Weights of a small transformer language model.
Size: 22 layers, width 384, 2 heads of 128 (1 for keys and values).
MLP neurons of a small language model. Each row is named by its layer, matrix (gate and up: input weights) and neuron, and shows model dimensions 144-207. Each number is 128 + 24 x the weight over its row's rms, rounded and kept within 0 to 255. A neuron's up and down rows have the sign that makes its largest values positive.
After each neuron's rows, "fires in" lists the words (lower case) most often at its 100 highest values on Wikipedia text that the model never trained on. A number after a token or word is its count.

L10.gate370 [176 104 124 143 133 104 135 152 116 151 113  67 125 149  92 160  95 140 128 159 150 120 103 110 160 140 145  88 128  88 102 156 141 148 120  74 170 144 149 126 134 158 123  51 126 102 138 148 146  99 125 133 112 123 101 159 165 162 110 109 135  85 156 101]
L10.up370 [117 104  85  82 126 124 140 134 121 151  98 105 104 115 150 130 143 106 131 125 123 107 109 114  76  83 153 144 130 135 101 140  93 102 133 123 122 148 155 150 109 134 149 173 117 116 109 116 157 134 164 110 123 118 184 126 127 116  88 139 142  68 164 138]
fires in: "which" 43, "that" 37, "who" 11

L3.gate851 [130 139 177 125 142 180 118  98 109 153 144 152 104 122 146 159 133 139 172 162 159 119 132 111 178 149 135 193 138 143 129 117 175 135 152 138 124 118  90 132 161 120 131 138 111 172 141 168 123 127  85 114 144 122 136 141 125 165 133 177 123 126 107 144]
L3.up851 [152 154 183 128 145 170 134  78  95 141 160 141 142 164 132 138 108 165 139 164 134 109 130 114 177  89 132 173 105 140 158 136 164 122 124 137 102 121 109 117 161 124 136 122 120 171 157 151 112  98 113 108 112 115 147 131 123 132 100 125 110 132 100 150]
fires in: "all" 43, "league" 20, "other" 17, "majority" 4

L8.gate512 [122 104 122  79  97 124  99 142 161 113 141 103 123 139 121 172 113 153 150 100 139 114 114 126 125 166 130 125 121 125  77 100 115 109 105 138 160  97 143 134 136 105 157 109 150  99 155 131 161 123 124 106 133 129 117 158 124 158 146 134 125 103 183 138]
L8.up512 [139 111 109 196 118 134 145 112 136 118 106 166 136 161 136 126 162 144 136 120 148 125 121  99  82 119 146 147 113 157 169 134 114 153  81 131 113  83 123 100 124 196 132 119 147  93 178 110 157 107 121 108 128 118 135 143 115 120 192 140 107 123 157 108]
fires in: "and" 29, "as" 15, "mckinstry" 5, "all" 5, "in" 5

L11.gate10 [100 105 140 119 113 142 116 170 113 157 149 140 161 123  70 120 124  98 160 161 123 116 114  92 126 149  92 117 103 141 130 143 149 153 158 108 140 101 135 114 143 100 171 144 145 110 134 142 163 111 133 130 109 132  94 101 130 139 117 141  94 158 142 120]
L11.up10 [114 138  99 142 131 126 153 142 142 128 108  96 162 141  91 123 118  76 130 146 203 138 146 148  75  87 128 149 123 182 146 171 175 124 157 169 120 161 119 126 116 143 109 152  97 124 134 120 141 114 138 135 120 138 117 165  93 147  98 165 129 137  70 148]
fires in: "as" 54, "were" 10, "including" 4, "had" 4

L6.gate20 [151 150 127 119 113 118 172 101 142 127 160 116 171 123 135  86 119 134 151 127 125 131 143 141 150  91 140 129 148 117 162 142  84 182  96 134 120 171 172 117 101 165 102 157 152 115 117 144  98 114 126 149 138  86 148 162 127 136 110 170 128 104  94  78]
L6.up20 [113 123  95 130  70 136  81 109  98  90 146 155 112  98 149  79 125 123  91  99 131 136 130 139 114 106 114 157 141 141 100 167 153 152 113 141 143 148 144 122 122 126 151 134 107 141 130 125 118 136 146 107 160 114 166 140 146 103 165  82 126  81  85 109]
fires in: "of" 94

L8.gate105 [120 120 132 153 165 107 160 161 168 108 121 151 123 130 112 164 187  97 126 116 148 122 115 125 168 133 142 133 135 157 134 126 147 119 108 141 144 133 134 123 151 109 126  80 163 126 114 145 157  80 121 154 147 111 149 106  95 179 182 120 170  87 129  98]
L8.up105 [149 156  94 138 138 101 114  83 132 127 139 150 130 138 104 108 141 121 104  87  92 123 145 110 158 114 183 111 107 149  86 134 111 109 133 117 153 147 143 109 157 131 130 111 127 115 144  98 116 121 110 202 179  96 144 161 174 103 137 170 109 113 166 133]
fires in: "she" 32, "he" 11, "of" 8, "s" 5, "meuse" 4

L6.gate1022 [143 125 114 143 102 119 118 128 162 158  92 153 121 162 103 145 128 146 111  99  91 116 131 139 133 114 134  82 101  73 150 120 132 159 131 129 123 101  93 141  91 156 123 124 134 179 121 105 117  95 150 163 104 133 112 181 122  97 161 154 114 112 143  88]
L6.up1022 [109 113 110 118 123 157 126 108 145 146 153 138 161 143 147 147 100  95 123 121 122 150 133 145 124  93  92 171 108 113 128 155 110 136 145  94 133 144 117 141 126 118  67 112 147 121 103  90 154 148 101 151 110 155 147 142 131  93 138  81  98 124  93 135]
fires in: "for" 50, "to" 14, "by" 10, "of" 7

L3.gate738 [115 125 127 107 117  98 158 139 101 114 107 130 115 124 125 204 119 111 154 112 115 131 115 149 127 137 130  89 109 122 125 139 164 111  99 102 113 136 120 115 175 107 148 143 118 116 103 150 113 133 126 123 144 162 116 147 104 130 110 118 130  93 131 166]
L3.up738 [128 142 140 129 148 105  99 112 137  97 162 137 146 131 141 140 122  94 128 125 127 126 167 113 128 141 193 121 150 116 129 120 132 121 128 168 123 145 134 146 100 120 128 136 105 144 111 110 122  88 112  99 117 182 161 171 134 136 182 130 136  97 110 130]
fires in: "also" 74, "gribovsky" 9, "werner" 5

L11.gate465 [ 92 114  77 101 124 139 158 166 125 132 156  93 141 116  70 143  75 150 140 128 111 130 138 144 122 145 157  95  86 143 141  88 170 102 137  81 120 110 135 130 128  77  91 127 145 125 105 145 151 126  81 140 116 105 162 123 124 116 105 160 160 119 151 162]
L11.up465 [109 166 122 150 132 192 141 131 140 115 104 115 156 148 142 148  89 155 130  87 103 151 101 139 125 168  96 144 141 103 115 131 103 153 113  56  90 133 132 109 149 163 134 118 151  96 139 116 149 149 117 164 125  98 142 102 127 126 102 156 124 144 123 119]
fires in: "which" 65, "that" 32

L3.gate535 [117 115 138 115 155  87 122 109 117 126 137 156 137 109 161 120 113 112 143 173 158 154  96 131 114 159 102 120 143 134 146 113 155 160 115 118 130 110 117 171 155 119 176 123  94 103 112 152  82  96 126 212 106  99 103 121 114 124 142 190 150  85 135 139]
L3.up535 [ 91 103 150 111 160 107 121 119 148 154 113 129 122  96 142 102 130 131 135 135 198  97  60 134  95 117 117 183 141 137 118 121 151 144 123  80 158 122 190 148 134 130 165 122  99 127 120 123 115 112 122  83 140 125 104 145 138 142 116 157 122 106 139 116]
fires in: "over" 15, "off" 14, "under" 12, "up" 11, "down" 5

L4.gate872 [166 138 132 129 144 168 119 180 134 132 149 127  71 127 115 136 157  82 164 135 124 145 113 107 171 144 155 166 166 107 134 100 174 108 103 132  89 149 147  99 114 119 116 109 125  90 120 108  89 144 129 131 135 136  51 138 124  84 138 111 150 115 171 161]
L4.up872 [130  91 114 152 120 101 149 130 112 142 103  94 142 133 133 142 152  98 122 100 124 132 147 141 102 110  54 118 118 128 107 105 144 125 152 150 135 154 131 146 166 144  99 113 136 127 134 164 152 125 158 134 127 100 156 146 151 124 154 116 144 139  92  91]
fires in: "also" 34, "both" 12, "becomes" 4

L3.gate399 [121 128 149 132  96 124 152 111 111 105 115 130 139 147 149 132 146 140 137 123 112 115 146 131  95 148 134 150 136 104 128 132 145 128 132 121 104 132 114 145 142 129 119 128 148  93  80 146 130 103 124 117 142 100 117 134 153 122 130 171 253  82 138 135]
L3.up399 [162 149 138 141 125  80 142 124 123 106 136  97 177 167 166 144 114 118  87 107 113 104 121 119  82 128 121 139 111 107 113 150 133 102 127  95  52 125 142 139 141 125 134 117 150 119 108 148 141 117 119 118 130  97 116 117 131 135 149 129 159 127 153  90]
fires in: "they" 26, "he" 25, "people" 10, "act" 7, "acted" 4

L9.gate482 [ 93 109 139  90 121 173 142 130 153 129 149 120 113 110  89 124 150 111 181 135 144 104 138  91 121 126 118 166  83 172 103 164 111 145 104 110 110 130 164 140 137 132 131 141 151 126 101 151 149 105 144 138 154 179 163 135 180 139 150 141 140  86  84 111]
L9.up482 [132 140 154  93 134 113 146 104 117 182 106 124 125  86  95 162 153  92 154 118 131 113 179 146 134  80 184 111 111 163  96 172  88 105 147 161  86 126  81 147 117 103 149 106 136 129 154 115  93 126 108 124 105  90 101 141 133 139 128 140 118 154 140 130]
fires in: "as" 50, "like" 8, "s" 8, "of" 5, "both" 4, "between" 4

L6.gate511 [137 107 152 124 140 157 147 132 124 154 114 141 126 131 109 160 113 162 156 121 148 119 154  99 163 116 145 152 143 151 114 133 126 188 130 165 102 143 175 101 145 143 122 126 112 167 124 156 110 116 149 154 165 132 153 129 132 155 118 152 153 104 154 102]
L6.up511 [168 172 159 115 117 130 152 137 121  94 130 110 103 136 118 149 133 109 120 139 147 108 136 119 150  89 143 138 113 136 126  92 139 211 123 161  90 163 137 111 140 131 111  99 113 133 127 156 128 140 157 144 167 134 166 122 133 138 135 139 114 131 121 127]
fires in: "such" 39, "known" 16, "same" 15, "served" 5

L3.gate664 [113  98 130  96 112 111 148 154 178 126 125 116 110 156  98  95 144 140 174 115 134 144 128 151 116 131 109 123 156 104 130 115 135 130 101 126 106 175 131 146 107 145  91 163 135 122 112 112 133 162 102 130 114 120 116 156 144  88 148 156 162  54 166 142]
L3.up664 [139 109 126 132 119 109 147 162 142 129 146 121 144 162 108  97  99 128 137  90 136 115 146 144  91 120 132 130 152 117 109 104 111 101  94 102  59 131 139 137  90 118 146 149 131 142 137 136 135 119 122 141 117 108 132 120 163  99 127  91 122 114 142 105]
fires in: "it" 68, "they" 24, "its" 8

L10.gate950 [114 104 126 102 171 132 127 134 101 160 140  82 113 152 153 104 143 133 149 122 155  85 133 145 155 151 149 112 165 151 150 155 142 152 150 130 134 166 109 129 145 106 129 112 107 114 107 116 145 126 148 101 176 131 147 102 140 114 152 137 109 120 122 135]
L10.up950 [114 133 105 128 146 166 139 162 109 124 107 107 114 135 128 118  85 158 148 160 161  90 129 117 171 118 106 125 127 112 142 154 113 141 112 120 166 150  55 133 173 132 146  74 143 111 156 128 145 103 142  93 134 166 119 127  89  96 142 102 133 123 151 160]
fires in: "as" 30, "since" 10, "while" 9, "by" 8, "although" 7, "askew" 5

L3.gate680 [116 135 179 128 161 141 139 170 119 150 130 120 139 136 155 136 136 142 131 101 168 117 149  56 150 131 125 118 127 126 147 147 110 141 116 108 125 150 153 149 178 124 146 144 135 140 130 142 146 124  90 106 152 139 106  91  77 127 130 117 118 130 148 114]
L3.up680 [138 114 112 118  69 119 158 151  67  78 147  88 118 102 146 144  97 132 110 141 146 168 110 151 122 124 123 154  98 132 149 146 121  92  98 169 136  69 139 116 132 114 113 100 166 140 111  95 134 153 107 120 152 115 100 115 126 129 105 130 148 129 144 145]
fires in: "or" 37, "but" 19

L11.gate896 [106 164 164 113 136 112 115  93 140 133 133 133 122 136 103 164 143 114 163 158 118 129 176 166 127 142  87 150 161 130 121 109 142  93 162 153  92 142 133 112 137 103 163 171 148 154 117 135 113 133 140 135 153 145 159 129 106  96 122 116 147 156 115  92]
L11.up896 [122 124 141  71 132 135 142 159 112 123 116 158 174 135 140 137 148 121 133  95 117 113 165 189 122 123 114 158 115 107 107 146 106 125 141 129  73 121 149 116  93 124 124 174 194 123 109 118  87 110 116 151 135 141 145 114 116 127  72 133 149 164 107 134]
fires in: "to" 43, "in" 27

L3.gate208 [102 161 113 109 153 131 119 135 122 111 150  89 145 177 124 156 128 121 108 162 109 142 117 157 129 148 135 154  74 111 145 130 146 123 117 110 151 170 169 154 155 158 138 114 161 135  81 154 104 148 113 105 115 106 128 139 112 127 152 105 141 134 115 155]
L3.up208 [ 90 115 135  82 110  66 132 130 114 158 117 108 142  88 123 137 181 130 152 124 161 136 157 126 113 127 171 131 146 120 142 160 157 139 123 162 104 129 141  97 130 110  83 164 134 113 127 162  91 121 110 118 110 146 151 124 159 102 175 125 109 128  85 144]
fires in: "also" 53, "serves" 8, "more" 5

L8.gate426 [116 146  90 191 160 130 137 146  94 175 160  83 124 102  68 144  93 137 155 114 155  92 120 160 126 115 102 169 159 107 133 139 121 108 119 124 158 158 139 118 125 119 127 185 174  89 157 132 132 153 156 137 115 103 148  98 125 140 130 157 113 113 171 125]
L8.up426 [119 145 135 161 154 135 150 120 169 101 120 154 148 129 155  79 143 111 121 130 154 130 100  86 123 124 113 122 112 125 149 145 147 102 146 141 136 158 110 140 156 114 126 138 127 120 150 102 142 115 130  93 109 118 147 114  93  89 126 123 123 156 128 138]
fires in: "of" 20, "had" 9, "have" 7, "in" 7, "and" 7

L18.gate617 [119  94 120 129 119 156 135 153 135 137 126 125 152 116 111 106 124 148 160 156 115  94 108 126 127 135 102  98 133 156 172 119 150 147 119 103 133 149 188 172 112  79 105 159 115 136 128 180 153 110 145 152 164 146 108 124 135 107 134 153 119 181 119 181]
L18.up617 [121 201 122 176 140 122  89 143 131 101 103 188 147 146  82 128 129 154 174 177 127 125 147 160 144 134 141  90  99 101 135 114 152 130  94 176 166 155 164 184  67 123 132 150 106 157 137 157 174 136 158 137 124 129 110 153 151 103 133 192 108 129 145  98]
fires in: "the" 46, "s" 21, "his" 12, "and" 4

L4.gate308 [130 163 107  76  97 134 136  87 117 151 157 145 102 145 104 147 123 128 148 125 112 123 117 124 145 135 110 132 144 126 140  97 121 160 153 124 127  73  61 135 135 130 134 114 156 127 146  84 121 106 124 115 161 141 124 133  90 111 124 126 121 112 108 171]
L4.up308 [ 94 146 147 144 139 133 154 106 130 137 148 116 129 135 158  97 103  93 150 136 123 110  94 108 194 134 113 130 133 103 138 106 124 139 134 122 165 138 118 126 104 136 132 143 134 133 157 109 138 134 142 130 134 130 126 133  90 142  99 144 146  93 134 131]
fires in: "most" 34, "all" 15, "key" 5

L4.gate886 [120 140 108 114 114 147 158 125 125 132  81 114 146 105 122 146 168 154 135  71 130 153 125 139 110 151 150 111 127 138 181 130 154 174 116 127 124 133 111 147 131 113 115  79 165 142 141 117  94 153 135  61 149  87  95 125 124 153 167 142 131 159 127 157]
L4.up886 [149 110  95 152 147 169 139 123 128 117 162 147  85 162 147 149 133  77 146  86 148 139 125 152 105 149  99 124 105  97 135  91 135 165 113 138 150 141 137 156 114 115 109  84 119  96 155 116 127 100 154 152 120 155  87 125 149 107 116 138 111 123 154 122]
fires in: "2009" 31, "2019" 17, "2024" 11, "2004" 8, "1969" 6, "2014" 5

L3.gate655 [137 166 131  67 120 108 140 129  77 145 177 118 136 149 144 139  99 124 128 166 106 152 118 121 131 112 193 142 132 106 178 118 162 107 144 179 108 121 105 117  96 133 108 135 176 133 108 116  99 125 106 119 137 106 152 143 121 117 204 107 143 103 118 167]
L3.up655 [136 108 123 132 183 143 163 144 101 128 120 115 107 146 118 115 142 136 120 153 162 132 126 149 107 155 158 115 137 133 152 125 173 129 127 155 168 130 103 166 147 130 129 103 131 170 108 113 149 120 174 101 109  72 183  86 148 140  87 166 119 116 125 125]
fires in: "all" 57

L8.gate969 [141 109 189 160 139 133  97 145 154 138 151 105 103 161 114 164 163 141 122 135 172  86  93  99 130 140 142 137 150  97 110  97 137 162 140 146 121 123 166 140 137 177 129 128  97 169 151  87 190 147 149 120 122 136 112 159 135 144 115 205 110 125 155 118]
L8.up969 [154 117 125 114  99 126 134 137 139 130  81 118  91 162 164 151 135 123 148 140 161 151  95 129 141  84 111  78 141 132 144  83 120 110  89 185 113 144 142 151 109 118 137 152 127 102  93 195 143 146 136  88 104 150 118 128 138 138 121 145 135 128 108 114]
fires in: "of" 39, "despite" 7, "having" 5

L10.gate157 [111 129  93 117 146 106 111 144  99 110 140 128 119 102 124 169 163  95 125 150  99 132 136 141 148  98 108 124 127 128 137 150 165 151 109 131  78 149 136 141  85 114 146 120 177 136 115 128 104 161 153 143 166 111 170 123 117 114 138 118 113 105 109 133]
L10.up157 [138 148 115 101 162 148 146 125 146 177 130 107 168 137 155 134  68 130 118 155 122 119 127 113 135 126 155 147 108  73 142 195 107 183 159 113 125 148 147 135 121 138 112 163 182 132 132 143  91 137 139 162 139 159 157 180 131  59 120 129 118 126 159 102]
fires in: "of" 64, "for" 8, "by" 5, "on" 4, "about" 4

L18.gate413 [ 90 124 100 148 171 112 131 162 116 110 129 143 163 133 121 132 124 147 169 169  93 113 132 123 148 136 126 128 116 159 155  59 160 113 139 160 158  92 136 104 112 130 137 134 139 113 156 114 158 150 137 125 132 122 131 113 134 119 138 129 112 146 130  98]
L18.up413 [129 142  83 139 186  75 132 135 167 134 109 167 116 129 149 111 103 142 111 155 129 148 129 156 121 149 132 102 159 174 118 136 165 139 144 151 104  76 122 120 136 152 149 126 187 150 147 150 142 132 118 138  97 127 130 129  97  87 122 117 107 115 111  93]
fires in: "as" 57, "became" 5, "of" 4

L8.gate70 [ 85 122 101  95  56 126 127 114 106 142 145 119 120 123 133 136  89 120 125 165 137 177 124 103 122 108 127 122 157 141 113 145 120 122 144 106 140 114 124  96 153 115 129 100 126 117 105 102 133  94 116  95 120 121 155 154 108 126 131 118 133 114 149 104]
L8.up70 [110 139  94 151 149 114 132 125 128 158 138 118 141 136 122 130 108 153 139 115 158 114  98 125 126 118 143 163 144 125 131 108 125 120  75 117 157 155 109  65 113 109 128 101 154 115 146 134 110 114 105 133 117 148  85 126 131  77 111  90 137 110 123 137]
fires in: "and" 59, "as" 15

L10.gate523 [136 114 145  95 130 146 101 118 155 100 118 134 137 100  72 141 135 134 147 116 151 124 141  65 134 134  90 103 104 129 171 141 130 146 175 153 163 128 134  93 139 121  77 120 134 157 131 126 134  92  96 129 146  99 155 106 129 122 188 147 130 119 120 109]
L10.up523 [ 98  95  98 143 100 130 118 138  89 130 130 144 140 133 113 132 120 114 107 136 149 120 140  54 101 164 143 130 147 109 172 165 113 121 146 144 126 118 128 110  90 151  63 106 131 133 126 155 155 133 129 158 130 139  99 131 136 130 140  80  98 173 149 154]
fires in: "this" 27, "a" 24, "an" 23, "another" 6, "or" 4

L4.gate183 [140 136 132 109 117 143 130 118 113 128 136 133 127 120 101 145 117 110 129 128  94 153 123 159 162 151 141 131 166 142 135 172 110 133 107 161 119  99 134 152 150 104 133  92 143 109 178 102 101 125 121 153 141 139 100 175 110 150 129 210 134  61 140 124]
L4.up183 [124 105 118 114 100 109 100 133 132 126 120 129 117 118 162 110 160 141 129 151 128 127 131 110 116 122 132 122  86 128 142  90 126 130 166 102 127 143  89 149 168 184 164 109  99  89 122 120 146 116 154  99  81  98 145 120 100 131 140 154 131  89 134 126]
fires in: "up" 31, "out" 24

L3.gate764 [ 86 108  79  75 130 153 141  96 135 134 169 142  88 105 141 164  79 122 143 138  98 108 110 133 101 140  99 148 112  95 155 140 138 141  84 127 123 139  99 146 127  99 124 147 134 106 129 121  75 105 114 144 137 121 125 124 133 104 123  94 164 121 155 143]
L3.up764 [ 93 141 165  96 130 124 107 119 116 100 105 116  73 101  99 131 148 159 146 139 144 193 122 128 104 143 145 122 122 123 149  72 145 116 115 136 144  96 129 132 143 106 202 123 128 147 149 149 107  84 133 144 130 146 149 150 110 164 133 128 135 115 150 145]
fires in: "also" 53, "still" 6

L8.gate888 [117 122 135  95 105 130 164 126 143 116 115 163 123 138  92 161 144 112 193 142  99 125 129 175 136 125 127 121 195 126 120 109 101 169 148 158 132 140 137 142 139 114 131 153 185 126  93 108 157 143 168 129 112  93 147 146 116 130 140 161 121 149 130  93]
L8.up888 [ 69 123 107 105 119 117 184 153 104 131 101 145 124 165 161 134  88  96 103 109 115 116 161 132 148  94 107 149 158  90 165 126 140 130 101 141  95 125 124 147 109 115 114 115 156 119 112 115 141 117 151 173 114 128 125 158  84  92 153 118 151 137  90 118]
fires in: "in" 34, "of" 23, "m" 11

L9.gate423 [ 84 128 127 147 147 156 157 160 130 159 132 154 108 121 101  93 124 126 145 116 189 113 106 127 155 165 157 156 110 126 139 136 117 127 127 128 116 135 157 112 163 137 124  87 121 118 152 121 162  98 140 160 143  87 125 116 161 135 115 107 136  77 137 136]
L9.up423 [111 118 116 118 141 140 107 129 135 156 116 116 140 106 151 103 112 119 127 132 110  79  76  92 149 128 128 139 121 119 106 155 133 160 136 120 136 184  92 129 162 104 114  91 124 127 120 118 113 118 150 112 151 175  97  90 146 114 121 157 127 136 140 136]
fires in: "by" 43, "to" 17, "for" 4, "through" 4

L8.gate855 [121 104 127 137 159 116 123 152 175 137 153 157 107 183 111 133 164  90 146 119 167 116  77 119 100 112 125 101  94 101 136  94 100 129 127 142 189 156 141  87 114 128 151 127 138 120 116 110 147 125 145 184 148 105 158 114 139 132 129 185 129  90 132  96]
L8.up855 [187 121 167 119 148 102 148  96 124  98 123 132 186 123 141 123 149 110 131 152 141 134 115 154 106 131 118 140 141 172 121 110 124  90 127 157 153 113 106 109 135 163 135 123 141  64 113 105 114 128 128 124 149 162  90 141 164 106 131 153 127 100 117  89]
fires in: "of" 42, "appearing" 6, "guelb" 5

L18.gate377 [140 148 115 115 124 120 134 104 137  95 130 146 152 171  91 103 111  98 141 146 116  99 138 140 129 123 139 151 126 167 122 131 158 166 129 187 176 163 140  98  83 112  95 162  96 142 144 106 126 140 140 131 123 129 152 128 123 130 104 111 103 152 151 110]
L18.up377 [137 145 172 130 147  97 123  97 129 174 114 123 141 150 116 123  92  96 118 131 112 116  65 107 115 126 161  99 180 126 124 136 127 122  99 134 139 145 131 125 140 114 151 115 169 139 151 145  78 162 132 121 126 116 126 120 124 134 127 151 127 108 160 168]
fires in: "as" 38, "in" 17, "considered" 6, "be" 5, "of" 5

L18.gate379 [125  73 150 127 126 146 146 152 158 133 117 130 119 120 108 113 140 142 175 131 100 108  85  96 151 166  75 123 159 110 117 123 181 134 130  82 103 120 112 118 127 129 143 132 126 120 136 133 107 139 129 178 129 109 112 168 129 143  97 162 143  85 120 128]
L18.up379 [145 115 171 135 149 142 129 156 115 161 153 163 134 153  99 103 144 150 178 122 134 119  92 118 108 174  88 121 150 143  97 132 142 144 124 118 167 124 144  94 172 119 105 164 175 170 135 131 163 121 159  96 126 102 151 133 116 134  71 144 138  91 183  69]
fires in: "a" 55, "an" 8, "to" 6, "main" 4, "can" 4

L4.gate242 [123  90 137  99  97  99 158 167 195 151 107 151 117 149 142 141 144 116 120 111 145 106 130 167 117 154 132 147 153 137  50 110 144  93 136 104 103 178 157 109 130 106 141 169 140 104  82 150 114  89 100 150  76 118  92 174 106 133 113 106 138 103 119 152]
L4.up242 [124 107 132 100  89  96  94 122 133 149 113 144  91 140 159 144 179 120 121 150 169 154 103 143  90 119 103 138 150 115 113  53 148 170 153 147 138 146 139 126 130 150 176 135 134 122 113 128 125 120  99 126 105 155 129 116 111 124 120 138 144 129  79 164]
fires in: "then" 17, "also" 15, "later" 13, "subsequently" 10, "still" 6

L3.gate955 [121 129 102 165 128 160 116 123 145 121 144 156 115 166 103 129 181 134 146 125 109 155 177 144 135 135  81 183 117 132 168 143 199 137 142 120 110 129 116 137 145 112  78 103 106  93 137  91  96  98 163 106 141 112 135 109 106 124  99 131 111 139 146 161]
L3.up955 [165 119 150 104 160  81  89 156 116 116 152 143 150 169 103  80 211  85 167 134 124 115 148 113  99 111 113 126 101 120 102  99 168 133 152 159  98 150 102  78 174 138 156  90 146 121 106 127 119 102  97 121 120 138 156 140  90  84 125 132 117 128 159 140]
fires in: "also" 30, "later" 5, "both" 4, "often" 4, "isolated" 4, "subsequently" 4

L6.gate568 [ 94 110 109  85 129 115 162 138 126 142 146 114 102  72 154 144  87 119 184 105 108 139 125 163 122 107  96 134 115 140  93 140 132 101  90 130 133 116 107 154 120 111 173 123  97 110 171  98  96 148 133  82  83 111 128 168 129 136 123 120 127 128 137 152]
L6.up568 [110  98 104 144 114 123 122 142 101 158 133  90 102 166 127 132  89 145 151 106 125 145 101 127 141 168 109 151 127  82 139 104 109 112  99 157 119 105 166 120 107 114 122 126 120 107 136 140 121 155 111 119 100 157  92 135 105 139 114  97 113 119 154  73]
fires in: "where" 29, "which" 21

L18.gate495 [108 148 141 128 113 140 160 141 111 139 120 103 130 109 105 134 117 169 168 104 147 157 116 128 128 107  95 136 167 111 176  95 163 147 136 134 158 150 166 115 142  84 107 172 147 156  95 133 130 102 125 102 146 130 100 160 106 124 131 166 139 136 123 151]
L18.up495 [113 143  98 132 117 130 129 172 134 136 129 162 103 140  87 154 122 148 152 131 161  95 165 143 166  88 132 127 141 107  88  89 143  86  87 152 119 181 141 153 124 150 122 121 145  92 143  85 127 138 106 130 109 103 115 116 149 101 102 121 110  91 144 121]
fires in: "and" 84, "but" 9

L9.gate798 [ 81 120 154 128 141 129 135 131 141 151  73 145 118  96  92 132 104 157 104 101 123 141 163  71 105 181  79 133 157 141 185 121 149 152 172 171 120 163 118 134 118 134  92 177 123 120 135 110 130 128 133 146 124 116 169 122 117  86 141 202 107  83 196 113]
L9.up798 [124 148 140 143 169 189 125 139  89  87 127 152 152 146 122 130 126 122 114  95 146 103 109 137 163 133  95 122 177 132 118 152  92 139 113 144 165 128 136 130 152  99  97 113 163 127 154 112 103 134 161 135 164 162 171 114 129 137 125 130 116 139 175 131]
fires in: "a" 72, "an" 4

L4.gate857 [112  39 108 115 147 129 148 179 132 139 131 147 131 133 115 170 146 137 150 120 168 145 123 145 140 127 127 117 147 131 113 139 155 132 136 112 159 148 107 125 126 132  99 117 101 104 122 117 140  91 111 163  95 178 125 150  84  96 139 172 102  92 160 131]
L4.up857 [125  93 146 117 137 116 139 156 112 160 143 122 140 163 121 155 136 140 135 127 134 102 135 167 129 108 134 116 125 151 128 124 152 100 142 115 124 153 139 133 101 121 106 131 127 156 130 109 123  79 142 130 108 167 141 147 116 117 130 166   4 140 154 140]
fires in: "said" 23, "that" 23, "who" 15, "stating" 7, "stated" 5

L10.gate481 [140 118  97 115 118 144 129 161 148 114 154 129  79 135 115 102 132 126 170  76  92 138 125  81 121 135 140 113 167 131 101 139 140 110 136 102 142 131 171 146 123  98 153 137 146  91 129 125 119 133  96 179 160  89  83 125 135  87 141 133 161 123 147 148]
L10.up481 [128 115  79 132 102 159 131 167 105 167 156 122 142 114 110 166  81 110 120  99 120 139 111  78  91 127 130 110 141 113 168  97 129  90  75 112 142 164 178 140 136 102 100 127 157  96 136  79 107 137 112 149 113 141 124 102 152 111 173 121 125 115 167 139]
fires in: "that" 49, "which" 12, "what" 6, "husband" 5

L3.gate160 [ 97 130 113 123 110 148 149 144  93 154 130 127 134 187 133 141 158 102 153 163 140 116  81 133 134 145 140 108 127 106 124 109 140 140 177 112 139 138 134 172 127 170 152 165 102 106 102 144 152 204 112 132 160 119 130 101 120  98 112 124 122 132 110 183]
L3.up160 [138 116  98 159 112 157 121 146 132 138 140 124 112 158 133 113 101 139 132  87 174 104 120 145 132 132 155 105 107 120 112 150 119 122 117 146 153  90 116  98 142 148 114 115 153 143  58 114 173 147  87 129 126 141 110 152 103 116 125 137 125 115 122 105]
fires in: "or" 35, "level" 9, "persons" 5, "brown" 4

L8.gate328 [134 124 118 149 136 164  96 129 101 105 127 130 125  80  74 116  97 163 133 144 125 152 123  98 148 165 174 150 114 163 107 122 115 168 141 150 165 141 134 151 143 145 118 113 144 141 167  89 149  93 145 163 126 125 178 142 137 181 105 111 120 100 118 123]
L8.up328 [150 127 143 151 122 189 115 151 115 168 142 103 123 113 112 119 116 147  99  73 148 122 113  86 113 142 125 133 101 142 120 122 160 119 142 167 140 119 161 119 128 150 138 155  86 171 111 153 156 121 137 147 114 121  90 114 105 122  93 122 141 156 114 108]
fires in: "this" 59, "same" 14